Weights of a small transformer language model: 4 heads of 64, MLP 1024 tanh GELU.
MLP neurons of a small language model. Each row is named by its layer, matrix (up: input weights) and neuron, and shows model dimensions 112-207. Each number is 500 + 50 x the weight over its row's rms, rounded and kept within 0 to 999. Numbers have three digits each.
Before each neuron's rows, "fires on" lists the tokens most often at its 100 highest values on Wikipedia text that the model never trained on.

fires on: "an", "ay", "and", "j", "aw", "a"
L4.up101:524516472478474572474522516590494488476467496473530481571471458489476519532496498482481575546479406448502443479360559553449487391489507462444554600484574508526547476444480485413448524341470445458529497492513408484593513539540517447505575467489519452507493480506486466519482495538503449512

fires on: "z", "st", "ust", "iv", "b", "S"
L4.up482:465530504487502430533590509456448535541574553481429478418529442521481467545576530561450571436546468602533495455489496537516486559526537472455481503521556432504555546397437449435515440555500383515390570560475495528551521512474558493520556545500584470556433582447524407523520423493506392572

fires on: "ent", "t", "gh", " Count", "ch", "h"
L4.up366:559607486524523450429461579491489464492407483497506490474505484501475488375534601471516604459599524431471505532511491470423499495519505375442408457420485507507557426546479540510507468571475559490468461503530510483595574473526503424409518519434554497535472441477493479487490506582540531576

fires on: "v", "l", " off", "o", "ff", "k"
L4.up298:484466477489480527417513540507484434494541636542500584584582443514526538504492471467504383500482480454513553507568490499586432565472514501469476492420503506637518555474399475571530440559504541508448635442496458486470505509501455528492551448507467560415499539451430464550477507533508497547

fires on: "an", "e", "r", "o", "ro", "ike"
L6.up882:442534451477452543468488464563532518487505531437478610457377387606468450417475389494508433486546448538520426536453577480529489472500506451541530430543480537405500532528452454460447487505513613447545623534456567475505484482544461457486459559521463624498562474450509501452597534438499503530

fires on: " is", "ad", "n", ")", "k", "I"
L4.up682:539408559538567494537422519470521447494470499531447484555533519387505537538506503534540522517484496484455494596414533517497418568459445566566505510499527516501513509492527610561473499433579549500473481540469535491500476415611468458456422498423502504405470438463548461574415526638473508508

fires on: "c", "qu", "es", "it", "el", "l"
L6.up763:486366543519459500479450531427553488550490483523489569535498539559546470444491525562489501519464475479519447557566474581418465436491521501606577496477521532513575458536453550503553514455420504460561464575437469606500453517550518523417449501430521503508466517561478502526536418567499470486

fires on: "ent", "it", "ust", "iver", "act"
L6.up638:563489537519529498457545525347467480564525537474414445569384580538586429428514530557447469564457424495569498476559525453542442484557373475542500457458440523396560508533435496416567473522520427408432429531513512526506568475556441444467568491540396529493551499458440505506538482515473497457

fires on: "ch", "ac", " Car"
L4.up211:550520557547486529502530455617410409498402595508552446526499424457608486538461504454492552645403479443464517464459494420554539499548509476459527485479496508497666519463544466465602533495510471477463541482579489555522493455460535613473413538480492500519473482512474384534541406388437490503

fires on: "ish", "on", "ed", "ished", "ly"
L4.up872:420441558485594581401421461516470458453494562475488483536468513521495530675512535521425538551482475561525483482475500548438403610506489551553495407544524498479586542595468617488519540512431508528452417444457581454454482499467474523505506572451526519502487550561492519576482493501501517293

fires on: "n", "et", "id", "it", "l"
L4.up410:545442505486430447561509597445465453493399459502423535564386497539485473409427510533500448522493489568498468464507532551519495507503405525525541405562637472496487481522441533526522565517568558513445452445500468417401458436531574455477473474419596504464380506526504473545504544531471515453

fires on: "y", "ri", "m", "am", "eb", "ic"
L4.up721:534547515438480466577551508414590542439530528551493608427488471545450466475593405407495510503474477523526492494546545468506568489572497522545502426603459525463482485488519513570402528482455505572543579563501575531484546481554466420529530464545550429416445461424588545491557542522449442507

fires on: "in", "st", "y", "h"
L4.up534:422550547425450527506364478424547470451507495501531492430388443393402488496514392560517522489484465538489571433449491513506567573439564449444461501527554441436451579435545596524607602475460516485497471508504476498463514443409485492507489505489544469429523452493497479535470455546537495379

fires on: "in", "ag", " g", "ack", "end", "ect"
L6.up404:451528388500444497553524423517518476426480501549472563424538629431463502514539465556447491499623511557537396488497573535522470551555508521631512482486489553385550501462552426530507446520522469528514529515509451471481543433484569512491548458520405414471534485453507464521428435542549613386

fires on: "'s", "iver", " st", "ent", "ist", "rat"
L4.up421:504530469565556510434518509484428564489444461513368531490443543494601471450554596482465527512537446504541568432457541566481439522539562442509530474493413557519480495474592516543538493597531502490493478496448514449532568484471451463419437480526461472496406490468501591484478493472493484458

fires on: "at", "it", "if", "ay"
L6.up173:511440465433558577478470439624492541498417516491545456580517514470521419519469583525503493502479502542469443551539539537484469469498418588575524514515471520437583510514492516419443500546502454447509469449434536535534564476545461574561527509558474460517500491360411464518436537472490512432

fires on: "h", "ing", " and", " A", ".", "ug"
L6.up420:554619588483413541480458535562495543452537506494532484600531512492416576432459497412531509509512547408517501461485464560438463512619457535456460594566457492473442486494533485604470552445486450501632456447550567548468460451495546421528523422479431559474569592445556500485585514541447481516

fires on: " |", ";", ")", " (", "uk", ","
L4.up157:496470498474475388528483491610451420592439545419528516557481518533453598480463501495557554530471504548543521490483487532481546601543448557453500504458391483515553522573533524491495446505513531434461405415535467479493410429551434582502501487444438597362552402470457477598555491512517457451

fires on: "L", "le", "ro", "l", " L"
L6.up386:524425559404511473477441593408449487468495497511520451489512457457482562543468470473518524533567496432523469507551545425492551441424527496455411520526461443430537413499501516478469537524400534550462556484584546449468539501523528458473518499471596544466635552509535466470571501490493455504

fires on: "er", "s", "reat", "ver", "ter", "ord"
L4.up437:548556563566474461449498498625472528497513532449476467501520509455422515579392571554565522511519448497399530470417505498449540513553511461491478553437486534498468498595447429563483502472525546572420511452484538527470530546454523411562449529533469461474510562544501541504533470514572447577

fires on: "t", "at", "ac", "as", "c", "q"
L4.up278:468534493436474437626535580488460493454454620430492535494479481538492600501486449452524502413539549511458525445557573527558469504572570471446480465441523474501456440453584509568489511471471523501529519542489568467447439569511474464522533543413496476502536508486510525573471455499468414481

fires on: " He", "h", "e", "o", " he", "r"
L6.up127:545605566540487534605452492496560507504428602433477499462522469518492526496552488475472498521650461534528524489559485531530450555538466454525549468497527490448494454508569506418593486425527546459591556531536549490507477522477533456438534517454465579625546517435418446539528548502439459448

fires on: "b", "v", "p", "l", "st", "f"
L4.up376:514582458522465534461554605555470459473537476559461478444593499533463379575493487567428469541509488433541477512453519531494496521404552540412446442501472465508552494440518427540482510558470499502493523418550555487520463479421465529556497577497512451504472526575465404554466516373463432544

fires on: "and", "ac", "ay", "y", "B"
L4.up956:557469461507525535505543468509503570589550471522494493542448516430474431449565524583514428478489405508444410529385596451502478580470506441383554525550561563489504533484506490503528564463457473504508515463473424485465480558579405501476449484422523562446512508479526498597559563467455469479

fires on: "h", "ing", "is", "ent", "iz"
L6.up42:476524521512440510589579516448516558549537503487440518504500490552502558506516414470524563563531549524478504450462455572425465486496502479403426516561467551519461422519526411536497551554513495530544469545491493575437511488501505451440551456457545517570468562544477431477612441511457478531

fires on: "ed", "y", "ers", "ing"
L6.up832:483440499503491495508491569447386531567572535413445532469373450424466544398503459561470497473415541490481535456466532438525512375437584489482494513437503513471512511530391615531503566558422489517524506586520496465443454560546496495549486505552547462422495454612491552489563457488487556564

fires on: "r", "t", "n", "w", "end", "ri"
L4.up20:530488448483512441533566601509497402630356453521514510427417493426463428464482497476575457542483502553494573590457535440459539595448506472580416364510468459502464509519515445520585500420556562466532497411474484572539577529523556536455485582567485425518506446412479576521519474515538532427

fires on: "y", "s", "st", "v", "t", "ment"
L6.up683:502456529399458607446444459464590508476491498483538470492433490508491391478569516439455572491490454497448577449554497570468460528448520515512450595514568433471541498515536502581493558537463385512493455514402509496425545505504584459495522535616489466365428420541595528440557506432461517435

fires on: "n", "l", " H", " fl", " N", "inn"
L6.up333:542553517506467528448522503479470509475570516564525432490507494462500508408413541492511470551501417527539503581529499556535500505490484475521532566579610459462478485600541462523452444461538431476583431484473517475469573492455437511470523584385511506581510492459492539551537591570462465441

fires on: " he", "v", "he", " He"
L6.up838:455560500476454572515471508546394434490519547464478484520496547479490424468485503489618516463544471542493521482497520509583510470632507464471481624522626432468574534532526539514507564415503535483489465487605526487442487558556574423433564490536517614511504438430469471547543525579554460417

fires on: " con", " cont", " re", "il", " inv", " ret"
L6.up417:565449587547538544539518548547549414447480516503484403518567494460553544564471535567473524548390503599535498470628474577562582503402572455450452478524487406485500487610477538521529401495493473512481447526460352490464560561493525489461510475601472493472523451488516453479521538548599479445

fires on: " to", " pro", " New", "ro", " the", " United"
L6.up541:493552460388475488458675633566533473474508471397459472526538509535553503543509414541584534501519479509486517527568500555532476586419536561593515466469499525513524382556454437440459467476543412500548500545523524510457463506412471534583399465483492389477516479568556560624513428537530492475

fires on: "ing", "ics", "y", "ic", "ile"
L4.up607:485454446541562574523452567504457477585565519493412466560414568504630534506468557510463515520458501576587492447478545499590589481486467553536554528461521568559486480447513529456501507474496524445500672487497512447416473530511488511515443513617524417410489479507436468444437522512426510458

fires on: "n", "s", "t", "ing", "l"
L6.up485:496544567381408558578527505501473538549507543474441458486435556555438437456401514492484516554543445529508453481527488532514583525551487553561568499510471425418494449552498516569515500423498461518512528517507583543499535481442510471494553570493518542463395455462501502433591557535434478545

fires on: "en", "y", "ri", "oc", "est", "e"
L4.up71:537556507504332488467520450530538576465502516529545580524481491491508429613563482519481444531457490468494565524501436511396487517557476518539511450517493422481521524468586490426496501496574540525497531479446507411482505536574434464496489409458501534539527482466488528548590535482421431538

fires on: "y", "ain", "ly", "est", "reat"
L4.up190:494509410472487496495509468449486602326492502497561494505533498469507544518473444535505461565491496454496497501492530501503560538504509530555432459543485496440493552468508582523514493558498440489474448556531506427404470603549407407520493446481520539518463536500565400444438433389435518550

fires on: " ", " (", "{"
L4.up580:474557512429429490454487483461461446522551505395481416468576510517448547527605554452524526418516452500383555438400471574515589501499392471491504402469362479504469553516456583568469554525467512475494549474582506525525479410525430489561485579543319505486492485488493499515552482565452544427

fires on: "t", "l", "pl", "f", "c", "ul"
L4.up262:509477434424411579562546572425554494450491633508481501553469364534504509524539511543499499569394500584473568472497565471483603507425504478400400498453457498533450506437452514505549535458462485487460551519429562498449454479536444545457554466449372455506536632496415393491464385570435427473

fires on: "n", "ad", "in", "un", " n"
L4.up469:452472514562535463582467533461547468446448464493352500527563599497444443456495490515528494552510574432565574620394549464540447512574455528503539498436495470437495520509482495527476505475474502542351524525493529483449518463610479480453418487496495527442537543447522509531533470508598506537

fires on: " Ge", "en", " Ed", "pl", "ad"
L4.up610:509510500481514465489508444498488498483591517540465467433475565503485509461515472466525502524453554481519547523496570453470525518498489429541511357460470529531547487362474427481524488425496526421521534466501570506456517526575493529500454568580457418507534451426502494490494608481482442583

fires on: ".", " m", "/", "at", "t"
L6.up7:550551546458525425621402544505527439511462494490595461521554550527419556429458491470491496484598444519508532449516509551446545560549477382417455493444585521503494531484537668467443598420466476498470537470530574525528479537574486511524521559594450545517573496517516616500512495588498548511

fires on: " World", "pl", "old", "own", "uro"
L4.up55:539500504502443519544505535653475553521495531530555412475479458481398456547478581558532513528472464531535541500442489384502468447602510581497489591543537545497521520536507525451478553551451500559587513475509534547486477455492436501508556534485544475434560468494473452500514484506630550407

fires on: "ased", "ten", "ed", "ly", "ent", "d"
L6.up264:508479442497551497549439560390466478473488483457506524512539498589609500520435478435466524460544461570461524539467465525481471553467456498504457476477461464391484587531468519574430522512542546562338394503460524466484521484509495468436547553470539546548480521465510451613472472549503533424

fires on: "C", "oc", "ge", "ch", "us", "o"
L4.up788:463419460512477583495460445470495438453516510544502465542494389408550525509552467549474533569607425407573371585413596533546415466462476483505533455452438568540539574470470426435495563527521445474476539521499360578524428457476541523493410561526415473488503532449456376464521565523539516538

fires on: "id", "c", "p", "in", "ag", "i"
L6.up610:449534486479352432569518463467516511488595489478510514383418532541448474460404527476503573433520510604466487513450517483508503430468566469555499534506415529451475577443495478413492502559538523483420445519488612465488490431520534557509484451546505479510447540515452494523455489565519522479

fires on: " B", " b", "c", "es", "et"
L6.up989:455492502556398511500522452419477549447528527503496515492571550472564490505610451483505508525511462483452405593555559554449512527503568489570464509560533585487487480527504491539520484602459499481535531520337604483527581428496519540401504515441571519499489543521514508539433477518474455582